MLP neurons of a small language model. Each row is named by its layer, matrix (gate and up: input weights) and neuron, and shows model dimensions 80-207. Each number is 500 + 25 x the weight over its row's rms, rounded and kept within 0 to 999. Numbers have three digits each. A neuron's up and down rows have the sign that makes its largest values positive.
After each neuron's rows, "fires in" lists the words (lower case) most often at its 100 highest values on Wikipedia text that the model never trained on; "fires after" lists the tokens most often just before its 100 highest values on Wikipedia text that the model never trained on.

L4.gate297:477467493516504519509492452506503497480470542487498479547515497506477514482517481492524494477514445502498493526536493492514509528546524469530487534516444533442512504522479470511525553484551494496501520461503543526511476484501517520460533526522453502489463490540528531510487498488515532490518518489524495536533532503519482503515498458457523473510516513476504510490515448492486480492448
L4.up297:556484500496517485503481501502495516487531525474490470473500462523524506554531522528511508465460490476494477529504460521488480494501476490540508558480473521452489509502487508511516516560508488500525496565502517471474511529487461539487527483499521557498522505502470512490514484510520488521489506491483535530579543517506506535500555488487539513497516541533504522503499520473520480490481
fires in: "m", "mm", "cm", "mi", "meter"
fires after: "0", " m", " c", "5", "00", "et"

L4.gate312:460468492452556491556505514456481494497465490521489453518501510449519478529478476517477516504454482473490511488483532541523498494447464528459475528537438519468502513536535509484519479452493535482494487490506536472481506490509503532545532467525512494470504512485491508482494492495510479491489501490467547484482525484496563494490519496490504476487477488484482521477514506504520523520511
L4.up312:495532500511559469561449533491485476530497515494448486530519498452520494530556505471468533456511477481536526481454489533526506504494456480493520539499476500470523475518497491525482543491543482484488503478495509479471451491512477471488517491466529487488533520480527520498490487466535468512488537484460513495531490485519501563507440489523483460482492521520514533477484485506544506462554
fires in: "men", "women", "cm", "jump", "mm"
fires after: " m", "om", " M", " c", "at"

L2.gate670:472496539531491499476501498498540480466507505493523539515498505524494490481516514518499476517529465513492524509497481514547461480467532496497470475437497461454488501462482518506462499522496519457513517520518505460562514476499519519516462483475532491530492478497503487532461483473544513459515517472470465459556445493504473512480461485521507486485497478546501495473467499492506475535474
L2.up670:483498504515491445509507467512530552509485474493533522518465518523470508509501545482503503480474543481505489501463556481519481494465472473511479504516533532512521516511578512458492472514500495475501544490522506516494552495466507526533494515469487464458519543473515486487506497463535474499532494507464470511524481497506478453477464532536493470508555503514472530485506487536477499528492
fires in: "league", "game", "hockey", "played", "goal"
fires after: " Le", " g", " h", "o", "u", "ree"

L9.gate331:514511493519492506543528531504491509513508543478516443500494504509496553494478566519504489467513497481521505544499523510494544471446507498521499526504462488496515482520489462531522526524524488461537510438468525497469478524458519529491474476439490495486527519544522458480517495507504479495510505515504510544510518505470486515502473519491547461482479508487506439460478484514562514508530
L9.up331:521525520448513482527491504500436485561551452473496465488537526485504477486504481488540466477524513510525467466499511521493521525499498503533473504509503541546524456487464471516466453518473516506501493506473467538519501511492478487538476500496454457447529485531494459548501510466480483514500491510520477552479516466512493479485536485480529484528499498456514471493518476490503465468514
fires in: "the", "s", "rules", "population"
fires after: " was", " R", " as", " r", "ol", "ul"

L8.gate537:470463507508451474491507509485481496492501506521498551495534546492504493513488521517501503495521508480513462521496507540495542546504466514498513492499471437490489507461499485499526522491516502494494493491490493504512497513503540535530513501509523498494517512466545461481523527522503507486491532517495527555564502504475507528519536459450523504501495487491508481454511559504511504485481
L8.up537:470520520495526502468506501457529515480516499583447522490515509498506500480443501517511470487507526520480508462518506518516507545485497542502514494461507437507516486480519515514482528503507492462483495492512517501486514490574494539495514493530506518448482481515508501477511483466517482528463500507485504511538514481454473506520501503546476492475525462505474523496524548511498564519490
fires in: "member", "party", "votes", "different", "loss"
fires after: " d", " m", "|", " V"

L4.gate189:512481523531490514503504494459510487530506512491531523485454561488515473521453519519524529527510459475484538491516475475482462508505528486529495485541458486524521518537564530507515504490529534504464512467505550514528493518514507452500463476487510500492545503533512485476520506500480461478527552490509509486521479491490528528465460480475569510483522518520520505512488466494492539536464
L4.up189:473489534460524500544462504511465474480498471504499557504518531478504476456456515547495463495507477478468549486504532497508481470509527537473500508504494522510510497510504499477488462529498515516505477487508519478446477489525519507480480495511442473477526499453462511504449478476522499524454485499520502488496476488516527501455573523509500495535521488495442502490476522513505496516505
fires in: "2", "worked", "1", "3", "weissruthenische", "declined"
fires after: ".", "l", " work", "r", " Bl", "t"

L4.gate7:508497493523476529472500521500489439477509510476541508525533517481504498516536467458535521456484533491513487509481469496478479484521524522524531491524525553495501467517485466518486485511533517510486509479492504524490491433532499473477512487515546499491508508469485491487531505505506496487474485529513527501473505537493493483518490546497496473468555547529510485463528555527507477515457
L4.up7:515468479480505470492488485515459493514509503461483490449509492518478497509475518521451499529510510468527535546496479484473475503484512514472500488504491489433457550487476476510491469499496492498533503499494487498445495486504491491480514498537473484518536553501543526472502489511459509506464440515530545539507543515493500528497527498478484532508521493485515490531491494519517479468508
fires in: "released", "conference", "release", "construction", "website"
fires after: " Re", "on", " Con", " con", " was", " and"

L2.gate481:493475512506521511498484537516516521478457523511494480504498528519484505469508539504466492497539489502556504511527507488518497522512539524469514519506458536477446515566518511461515481519512470488489546509523469475502520475514539449488498491533536489489484486476471475556526482503497505491526519553511561486489470516476507515558520471521515485471506472458520479469500513482534483481476
L2.up481:540466484490485521500513553520541488492507488508534502534551495484505493470454497535477525530511521500488482490482503474531451541491566495481496539511468469475525497501484502455492484510522509493482519513528452482459474481518515467488492485502526498515463488532497484498492523475478551503480513560506493532501483521479469484490458475553495503471524520469478528510539479525482503505506
fires in: "she", "this", "the", "firm", "com"
fires after: ".", " f"

L2.gate17:480506542521477477486467527516485484492519481503533513483501483505519487489529457504484478511556502482504524537499515495485509464497483472496492525480483492545516478528518526524520502501513464492540502492561462508441504484473488497526458467521497480490546506523530529514520480441488512535515513513501490480494499465490519546492511528517504522470482520525480535477519503493486497488481
L2.up17:538546487482515505487487499482524486537491469479540509518482505534463516488514472517468509538482500500477503519512461516487542500487472489503495503462488509508506500493477514523507524545515536469483435488499478523477487525492526546519467488466517479479463533495508493522520461483583545475526506526512526498464468467484529502483505543509482528510492490472472539539490520513484489514507
fires in: "total", "took", "soldiers", "yards", "goals", "shot"
fires after: " T", "o", "ot", " to", " s", " y"

L4.gate459:481506478471493476528500503460513515503488543485432493484486538541464507500471487489542541530502483526528508495520509481483513500496509465487506539545488491521483525505499500515530518545486519475482534487518514489490561492529454442507513490524474504532523468472519543501500547457482453499499473453445502530481436520480533508499493503477507514495493530505497466503448485478492522478477
L4.up459:498500531494506490538488484518501501529521472508520448484467451500524477508524506476550495496509487542535496522490468507530552456514503471486495501505484493520487520488555508553493500564519485531563501500525505520481519525531496455509489553521475494500496440474498493515514511463514493487528509502485490500502519525496491501465507508496475536523506501533489479528475474483532501482500
fires in: "and", "stadium", "succeeded", "michael"
fires after: ",", "st", " St", "ich", "ce", " ac"

L2.gate622:478485451548496515496483486468457536499516498512497468472530512515483484495517523497480480502528504495466502459522538540529492493500551512536451511480482503472453521505509505453471491532509548526518536549513511498472518539471515487503508484498510486501481506505484521495506474541486513537536507539525480523451478492500484476453486471520542494489493535490533506498488467528501480460506
L2.up622:546474477533483496525482515492501501500470492489488512470499509494509497470499476472487482532525514491527514469509573525516500519495507478511510514484509471498477473486521482470504490556489484456498471518532511451515522524491538484562486542542503472544512496535543499477513501516498515542554512520491477526513486463480493519495484485473509459491484483529502512523512495495463494482539
fires in: "this", "it", "that"
fires after: ".", ",", " and"

L8.gate697:477466527479495471533493471497522513460499550509505458486495482478517483406504506503536499468530516512506525495512479465500455489490520491523504491466491532451492505491483503487458483470526486497520477515486505478501492516523543523447505511491470501481524491529477509518484495473515531479472471532469452480533492431458497497525485500528510481510496475479487509459538502484527548480518
L8.up697:448511455494493458537485492502510486516473485519499487496517525533501503499505553498516506497529524493476532513550566535496488484496466455491529546470485480495513497503510492483461493503486498476491505494488496447485449480535502494515470498506465476447482490478486503533565479486491460474491532493499495524530517543514476512510466526495505479470530536493480516499486515483519498493501
fires in: "this", "the", "one", "first", "each"
fires after: ".", ",", " e", " O", " The"

L2.gate363:542459496519487510513507513475495515492495461514485510489483456478549533478476538446536496481506539501502488509432477497493493490485491487487524478482470485443486531477512484460505473536509494526513455546509521471514491457520485480534496487465496476516492485493487489501490488469537540494497511512449507454513504482459482497469489482491557473484466504476519475484500545481498499499532
L2.up363:514498526523488453480545508481501512471476495480476474499473511486487505477469526488460504487584463478486497482469521517511510503530521465477519478488528514486497505502471468476527496489509520488447567494522515523498527540519496476510471515489499519496503476504502508465510537517523483536490467472526490492476535512495502487466513493483518500487449483536499523510513471517546518502472
fires in: "population", "california", "popular", "painter", "marie", "pop"
fires after: " p", "al", " P", " Mar", "P"

L4.gate23:529529531531463499488526501488457491494458502504473544484502509487513503538503494512527494505520498520480530528513503494486470471516523473469499523536497509460484512478499521449507536497514511501455504493468482514533474491522489483481479501492530515510505540483525469478470495492462505524527460508493539470488532513459478540490509498523483459528531523500492518485504495514512521477519
L4.up23:461506528481489434489526463478535501527474499490542494495493534505551509520489492501508490505528493526513502487466525539435479453494513511497480501549536532517519522451519494496517487495501533447521534489534467448490535511485509503508488532500521470478524500481472485496529531487490532476456519535483534540530487498490480544461465481541482531461507503488468493494529529519514526497456
fires in: "season", "votes", "number", "only", "billboard", "zone"
fires after: "o", " V", " num", "z", " b", "ob"

L2.gate579:517481510501476536522489569465482439545468513467480474501465454490483487508521507509445487520507498579490510509488517505464465474497482487480508479454544502457485492482546460534491511525498483455492544525514507492480515492497500441536526505508511491531518529477507533505526526522527506492525473512525487489512529508493552517540492460527540527540535461503549473488496483518504502507507
L2.up579:505485470543522499492494547470491489507499515503468536505499521464460524470461499542506502527504478489498492451490491488516549495471497494496498512495478495479492523489517509484502501521572511487524493465532457481454478519466441534493508509475485500513516455493497498485484499507583485514525531486498488497495498496468528530461485470500523541483531493517520484473508487522526537469526
fires in: "best", "established", "festival", "body", "good", "female"
fires after: " b", " ", " F", " B", " g", " f"

L4.gate66:475484470480501476506471453499496469470507470515486538469502499518508494523491516491518495561527520493525491490524502513442507460500500466499497491502542431491501501461489485516467511478500491516501560515478486501551528498505465512506516518485500461455484475531528505505505486520508471484479521499437489465502507485489534518496508507518490497489491495506527471474479499525540480458516
L4.up66:467500457497530498526511512485505513506518537511459525539470553488519508549530487524507494490483546486488521463537508477510471519449475495481491508497493498522504510514496477495551553493477477482486514511518494538516473509449505510492536495496503497460477542513531510503535515496494517460525521527508472509471524495505498543487514460468504507540468457499514497503496458470494493492517
fires in: "became", "been", "as", "washington", "from", "being"
fires after: " bec", " W", "ed", " has", "F"

L2.gate168:525498496527515516530472482543491535536500489488473504501473469521491476514526497490506515514508454473506458505514517510498535488532550487527523545479492458471480491535536530522527454475512498492470521485479515535502508479464520521545437477543461504486516469481473474498502433486501483483492475509528488516480471472540546485474487484507485507510517519467499487506489493494500480477487
L2.up168:545493462498488493481541542510507502490537539520513502498464483539499502506516489491548491474496544527504494566501507496484495502535506498532503460485499486542445473486510513510500520494492493483475541510509492457524491494512499565484499550504551449490489477486481484465513496493495490503476517516553526511493517529576517484459508495477477520498471528492474485509459510519501521495511
fires in: "northern", "act", "electric", "eng", "active", "near"
fires after: " E", " n", " A", " N", "E", "e"

L2.gate264:484536470517477487490496478519499478530489472495526529492457505528483511518501560448493503467507529459497500464541499487492526512454498522503466476542503458486471531480477492455482530547497530458503499526505503461477513514524452513457490477503523493495519475450547512488494511511467505496487521455477490502536528518518533502471501515448503496511487506475495521536478471512503498512499
L2.up264:504519558520478467510531534485474498485478497502492513536492457487469464506453516491518492548505458492538479500475521517510526478461490516518519444518520505517477499550506530506484474538518527522531514529492498507490510490526484527524531447509452505473539533478507481471490489472514446465495481514492483551564476520484495477519469483495521485493493508501484484498485496471475515481500
fires in: "city", "town", "low"
fires after: " C", " c", " p", " T", " l"

L2.gate703:498548505545507554494495531453496510499507503514514477500507499474511479530504496550506529489529524454493503472502521510505462494507479554518472525539496487466473506486507501498511494489490459481519481482544514506466503532535439486469478499497492489549496483503506483492519487493541504468494505491465481462512496507550488514498518533471528460475563456478469528487509522505491486492532
L2.up703:492499520522499477551516463552479505493486466487512462501502479570529527526454510460503504498498512492491513466507518491528493534500513514510451484490523502491538512500467534542511528483497522535495534540487490519485497478511509517510472482512537472480474516477533488492474531506540464506549509522493498523538510503466513522493506451529483491541477504504490490538548528534465495499509
fires in: "city", "parish", "power", "church"
fires after: " C", "ar", " p", "p", " c"